Weights of a small GPT-style language model, trained from scratch on English Wikipedia.
Size: 13 layers, width 192, 3 heads of 64, MLP 512 GeGLU, vocabulary 16320, 8.9M parameters.
Training: a variant of Muon for these matrices, 243M tokens, 14832 steps.
MLP neurons of a small language model. Each row is named by its layer, matrix (gate and up: input weights) and neuron, and shows model dimensions 16-143. Each number is 500 + 25 x the weight over its row's rms, rounded and kept within 0 to 999. Numbers have three digits each. A neuron's up and down rows have the sign that makes its largest values positive.
Before each neuron's rows, "fires on" lists the tokens most often at its 100 highest values on Wikipedia text that the model never trained on.

fires on: " and", " to", "/", ":", " –", " x"
L3.gate89:508491495485458464528476472472497480533477533519501504463509493536484477474436465472475483514503486480470532467500472503531476463559503491465538492496470539509524495504546515498480463529489536516428529510483512519531510528480513525529501489517508501495525458523526496508466518499500458487453515515499492512475490493508528541497521531516513521500508511497515445526520508495495470479521
L3.up89:485463543475460513511493477528458474509546512475506442456499486509513500445503520475517470522547494493493507461522521503503529484511506484493501478528479544521523491542481517469487514526516497488463487509496472486509505535537522473513511532489516510472485473480507508478478471487504469501509498486537500548496461535425526463504463483524497470504500548488491465496554493498535481477509

fires on: " was", "-", " is"
L10.gate88:479528513508452482479507492518530487514497520499461510510477536506495491511497543497515497499450516489543469485506547504476461506472531507530499495515497458482530472502499513519518542522439477456531493521491480468465482515477499552459486508475481544520499511512491525489526491530544438555509518516521470469499535517513501471489495466510520485488488513497531494510438553467452496534484
L10.up88:496500491521485509489474483520467544475508503511472473503509464484516526516482517468467530539483498529490531489470520492526523521517495531452466520490484481437529528475544480556441494443477516505460472489523480513558520508497512468534485482494503518506495480463478512551485500504509485494477517504543476498474473511516483467496456487552517492497552479489517531505529480512488501492526

fires on: " of", ":", ",", "7", "es", "j"
L2.gate304:521457474492462521466533474477502440484461495475509482569511463470503522510493479518461518525492477515494533505554487510484505502512521526516521488522523507456501499499480525526502503520545524488532472504491475474485503482476481527471515476528500517462544505518492516502479499494505554530458478493526447520470540515530522436454557471511517486463495471468518483511524474495550488490483
L2.up304:475493556517478488487495530498495500492470474492506479531490456510506531473471505518545548498511467483513486556493525536486494518520490503516476529523528473485501495495503537501474503510534497497509490466484517480472524484510507508491544465523470468492484510480540526504534509488494488514472499514549449515469491468533511504465522537494508474481483524452514486480526503537515493491456

fires on: " U", "I", " much", " \"I", " wide", " you"
L4.gate165:531503534481489496505476522498517485548478510487447503524502473504524497468464537506460479498519494492487548486505484475471478519489485483498479490507543512490502539443532511516512526566474477533484519548508532466485526490498543460512546460501478483474525489520490470529479491502495503490494522534503539457552540516542488527516500491509441474500489494500535475516513469494512461530447
L4.up165:480478526456529513529541499528485466513511518495524494540494504498466551476470486497456520543513524533491528496549514476532511522490489496439509473462530505530496461466527509510480530486515516491518538520478466493487504503480495485484438500514519458487510572508518477548479484551466515506446516488506509493489507474500486510519494477523498491497497512501517484523463534507504469519524

fires on: "D", "-", "S", "M", " \"S", "R"
L9.gate480:500518500488478489529447510490496476510530490506512481439512514479529439489511465515504495496493487500495490456483503499449492494482500468520545485501483465522496540539484498484496454475516450515458501522535506466509579477515472534495476475458471536489488527498501488510480477498537551517521480502493516487527509531550518513488477473513516500455486520526527498509486512497513472498485
L9.up480:516496484484539521517495500504491486493495535531510456493487481527466469490519508488476472433513540565560539500475493475477568481500481500520514496524473516503506478477520486473527560548492511467522488515471518457569465518499529491497495477499461448489504464515514540496481500459515492506508529486513493463535466492512512502506498519452514486493511487459495465510523453489461524489500

fires on: " |", " of", "-", " /"
L4.gate86:494468502532482523456491453539486494524498536532460495464484490518513497487552541493531500523519444529482510494509492499506468523485490483513526479487473509483471536519503530481537516521470512531523501527496471512513481523514513458517464512555520485500442541506493529491498510528548500458476499505538501540510561463505483499519451533491461497496504557528486485518507471474493517540495
L4.up86:502465526494442488506500481522508535507501471499542483487525472514463518485474490491496527532446532513443508522474517475540513471557533492495480545491490511472492498494487512538496460482451516505511534514475547456490479517489483500521541497480469524496516446440449437447526507454528462476494521504513489469476538513500527529527509495458493528468497500489477511492518466478513500526525

fires on: " /", " Title"
L9.gate449:488520510513520497496488494540494468523498480477491508480467461518463476515510546534495489493471491508492494512520470521506476515509455510514547502508461576481504554513497511513536508534540448485525508505534509486519494560478502488552506501508507508517445505509501517500440554481514461528525480547528491482461517489487519482511438499538521505499493481518482498496491503483464475519511
L9.up449:523475552490494479486487489462506515495490524450510533525471481515538487477516526476512494480543543519446515499461529480494511496485517486461524456462492483496518502525519450501496501504521538525514502514501492495537476517474481513495529495486523544512541504488503414496489553494525487521505476454490544543481497483517493482479473532491527489511451505514488476476501476502461504486517

fires on: " most", "c", " and", " &", "t"
L6.gate379:507544534533530507530520463454478492478434512498577453553549506482481520504499515517496489486486486507527485511491499471458535501534526532522480490515509490514502531510504518526509517508541490487483508470486511500479539494469516495493507514511496512486503488494487496522526486544484463503512525560505469497480529429521500511535507521492498510505475469491531507544583480519505508451498
L6.up379:525494491529496524482475441499498502453454556483527483488499515545505502496505525451507484494530479514487488524529474472530547486498477497554493518513501531474514494533518526546478462498508487534493471490516511509466548505519527502503424513484511507525484541490503459471495455467503513532437524501501502485506499476476490508509498522482460530492554496509516536536536491482480551481500

fires on: " and", "en", "b", " most"
L4.gate366:499515469483503470503469493483476489525478579538515493511486459511495460439517522513504502461534493482519518514536454452451475512513478515480504477501483532521437491491482508455513478482540520518506501504519512511512502528487497502506474492539523498483539489528499506504521538510507488518488459526512471487565487500486522523516495514468497473505495518477528479492522480438479492510549
L4.up366:501503500485519483521478458480486513534475512492489479562543458486488529505486514508488492475507493540494467501494503478559511501498452476552520454559549478544517524548500510502473514488518525478472482541491489517489512470529504500474505556520516513471492542519513508491552462461504535539526515518513540489498466517465540498551494488477476495481524516510469525516522482509495509507490

fires on: "F", "R", "S", "M", "ost", "ass"
L4.gate303:497494454516505461504462503511463484514504509488444520465479493518515457499500455466469515487535497562523504488440486475492533534495458478532496513508528529489517537461511474507472559479510488526472525471541499478505496470507505509502543514463482493498470465492483516530501478512513485438492517499481494516505495479506558484499500512465502482498473489543523524473529476504489441479523
L4.up303:514489457495539516500493504472467496498481485523458497471518469507541497521480502522474529492562483572492473492468512497503575511494467518537497493506503533471514532459462465491459519506531489525531499514505534464506533485536495515517522507489467530494501485513470506547498485464504493478486541514540490503540484467484560490510493524453502486498468492530506502480549491471507472495505

fires on: " state", " (2)", " Jr.", " (1)", ")", " (R)"
L2.gate299:465553494497492513504481482466477527492520528471516549497488484501448466451480511488475477523496507497528506489499483527511509451509464532492528484478480481542501479506508451482503510491511525520515490499543561512525530535507476452492501496532584468486565525520503533501530560482495489474498486533509530546504462511500507521506505511533536516491516510551497488488507449491474489511530
L2.up299:496534465475467507480500491466526485468470522496495513517475513514499522491495513501504506543556485504494535449515517505526465507502486534476480441466496513534474516486487511484526514484518477519513507558499543519513493528512464470525481489527546505462542537500523502517509508515520530503502489475515523539547505526483504500504529477492518495461503487545458542524461482466514482485527

fires on: "-"
L10.gate319:468526503486495476499522503516522487506494504506456482507491510520513542503523547497526469511476480538481493506546525472508480522459502486475538522500520468499529481478513458494532534475495437450481499521527515462505475498496470496527442484482484498538472491485461521477502513469510486496493494535536479506463471496507504484513495537532522486493537443523518461465534513459463524506475
L10.up319:549507533503536493478477507515512453488495544488514481531478507496491495497527504507507520500501517544478499524485523485520498506498473472477525516500519457480524540515533480561524552501489480483530490488534529483527500476493480538489526493519469487470466504481500499488476495490495465518474545484542488565452499490478486481514481520504510492465510459528487524532504461512440500480499

fires on: "',", " Dr.", " Mr.", " (pen.),"
L2.gate441:474511496485505484529524502479511516547458516501475507480453467538473459509540550546514514552523473484472476495477506502490498503538470487499484462499495530483532502506511503509516481540468523451522535486506496539449551541492510469474466510500513481559499518518503507482503508518474511493505511463491518543493516512458534541505524501471494523484495502497498500486500519500531510506537
L2.up441:468455510479463485488476517502477495486478499471509490495446454565485476512462486489525513520465500499457514498453499443497497538518464494480468498466493518485503513498487511501468485493503502512450502523489468542459489520487521488503500482491555507516503526522487498499510514507505446474512489491499532511468461486543484485473498517452501484483518457470511536503522511542482482483478

fires on: "ing", "ant", "s", " War", "ling", "able"
L6.gate498:498441559497528521497518520495521514503469498554529468469515509509488487499544506547526508544476532532483505549486524468520452493529536522513533515440480480520504495559461515537501504548479469470533461524508503485512494489471464517498507479492494493527511545480505517480516488502503457482494544473496475486492509508494473476503494512536489489494489522546495494487492468479474512499531
L6.up498:508523497480476476484519444523499507494546538537493495510514540520508489475475477518484423466480529526502533493504452504531453510475516514525554520475499510486517462497491501496509506515500515526576469474544496469486449480495466447453490503503453496529523469475487507549519505496492531500512475506503496520535487500467496509497486490488472523494473526508492520488528501495490528478486

fires on: "',", " -"
L3.gate490:520482517425445524504485496486490514524534492493530501472510489491472521489526519469504524536501453507497525538528529538481469511531457501491484473467488452451518505488499506478507518526478498485481472536460501516516501492520475492495486529502524473498489515485489488493460536457492504497477512462513495503496520515453505527496517529514501460488481553454491511518502518517476498450501
L3.up490:514477493492494510483502494553477536465512517488515515438473487553484490486510524490508529520477492518461492488486483506461497503516522504452495548483398487491478483482524488481480486486493500518524498490520462507499461496512527516525468458512509511505465473476474510496515528454525502517556492512494476533482505485481498476501551517491500453498476535515493559530534517517495480442489

fires on: "-", " |"
L3.gate394:500540466456528478480505488508530484514498520507466555571501492490448556486516537481510473501561511485486449475485519514504514526480490494542549486463500520493517520513535545485539511483465469516492519438514473541482520542503498490496482509474524501504509517533536520466490522502513506519499471536516484482508531501480486472498510516480500512487480462516493533496530508473521504500511
L3.up394:531502519447459500480524481486503529536487516505481459514467493505485452466523553490486489534503509477504537548483464503482516527513542479509506523471492520467476491501494504447480496484531516496501522513515510488518472515482524523482485505484557511528476459512502480487516515538517529536514489485564495498472477493506496441512503464494497508551488516441512555515547524510524546528465

fires on: " |", " 21", " 22", " 7", " 25"
L6.gate3:482475487473483555480524498515481486496510472484489502509519527503482485496525495520524472519524493493509494476487504513525499504463552470554516475539559473472509469535526513464484474546481529493503470492529514531497586497524488461511485482507497481527489536492480532476469556520494528530552463526517500508514539503518498516475485514531491481502486456491488549515474531541489539519501
L6.up3:510532477481468505494484470490505497463488461487473509485533510466474503462577562526530503516511481446491445506495501478521518460496508505513482470505491497492506463539503503503508531468483530476517533491534481513481484492528481495474523459496502494473521523525500466489452525480522547488534533480494488507525490510499537496516496516487475521505492508531489522468500531494481525497470

fires on: " to", " and", " –", " or"
L4.gate495:497496526496464505529507470516522503472529509536521463480537557521498483467503487429488475487509473486546500501503474498488466519482496481509527517524450513513514504500457483533519449516464484504458545461526477536487465529552548479502521499481471506482537497499515455504448483516513489495499532493534485450508483490518503518488500509517488532495534494483509535502493508531538506481532
L4.up495:533470492481476494536495476523496486512525497501530501510528519509514478488524521489501449496508515505498485513488489506482469505487455470479502489492486514461479469436502512483491483514498465517459532457497479494492501460476500522502538489480467495474546530480469515467445513487523488516527556510562532471494508535507489489502473529486502501484503492526488448527494507530491476502530

fires on: "-", " North", " in", " New", " |"
L10.gate371:491486492506529516541506514540486539508472528467499473512481532515489530500504468462477511489553498446493487451515469517512479468543535507523519496472487437483519475510505497473519498481449508524505513485418472497468525499547514493568513518502523543506508473494507516499471539516519476468508493486469480509483510529498451495523435520533489517544516477566490501531531479488492506506475
L10.up371:512539478504461532494479476511513502534489558507496511516507527479471528461509447491499521521525475484509490509468474487453487496523492505527472529465507497511490534526495480460490533495540464484505475458519551492464548484494483495506540441443550468486505522539505499501456542515453501503505477489495500532511550523500487494523496470474505508504505449508508541546486493521522519499465

fires on: " G", " V", " F", "-F"
L9.gate229:499544445546472489516483504490524531524506514516520490476490516461513510516508490505477469480561511507502526525468462500530476499496487557487483492523542470461484549532487491482508515528497516500490542490507511495503538489547496479477492426480500464502516534508489476493518497515494475490564523471520496486507519547517482524523526506512532491535481500459517502511519483498497499527493
L9.up229:477526482491496500498505481511483539484522523514492513478469471461459471505541509500469503495512483482478526572499522527494529503483503507486501544506533478514573481505490523495487484504532517506493497479486466532490475457523526496549480498473509506469464505514506473480514504461457490481464529504500498534483469529465525553540494532499543472522488506507466468461456492522488498558488

fires on: " U", " (I", "U", " (U", "I"
L10.gate83:528485513502534451464494513502535528511527492505476498497456496468513491501466533492482522508521523487488493512479511483514493551517456557491560467526451477516502528526501502522535494503505453522521522518505524500528464504472507473490504479510453451526516476539489489541467518504524491481497521530465481521507489509490496554510546520537501490489502460494532521529469551522478505564497
L10.up83:491506533496506524487522474510506526484507474538498522505523496513528481466447487491486500556519537532557503508531489530546524498457479516468515482460495508495535462494527498512526514537510518507512540495476544495527465459521527532495518484491460491524501523524486486511480493467512514500518504562498492478516516507469496530491486489542516468539423498535451502499466540506519519507518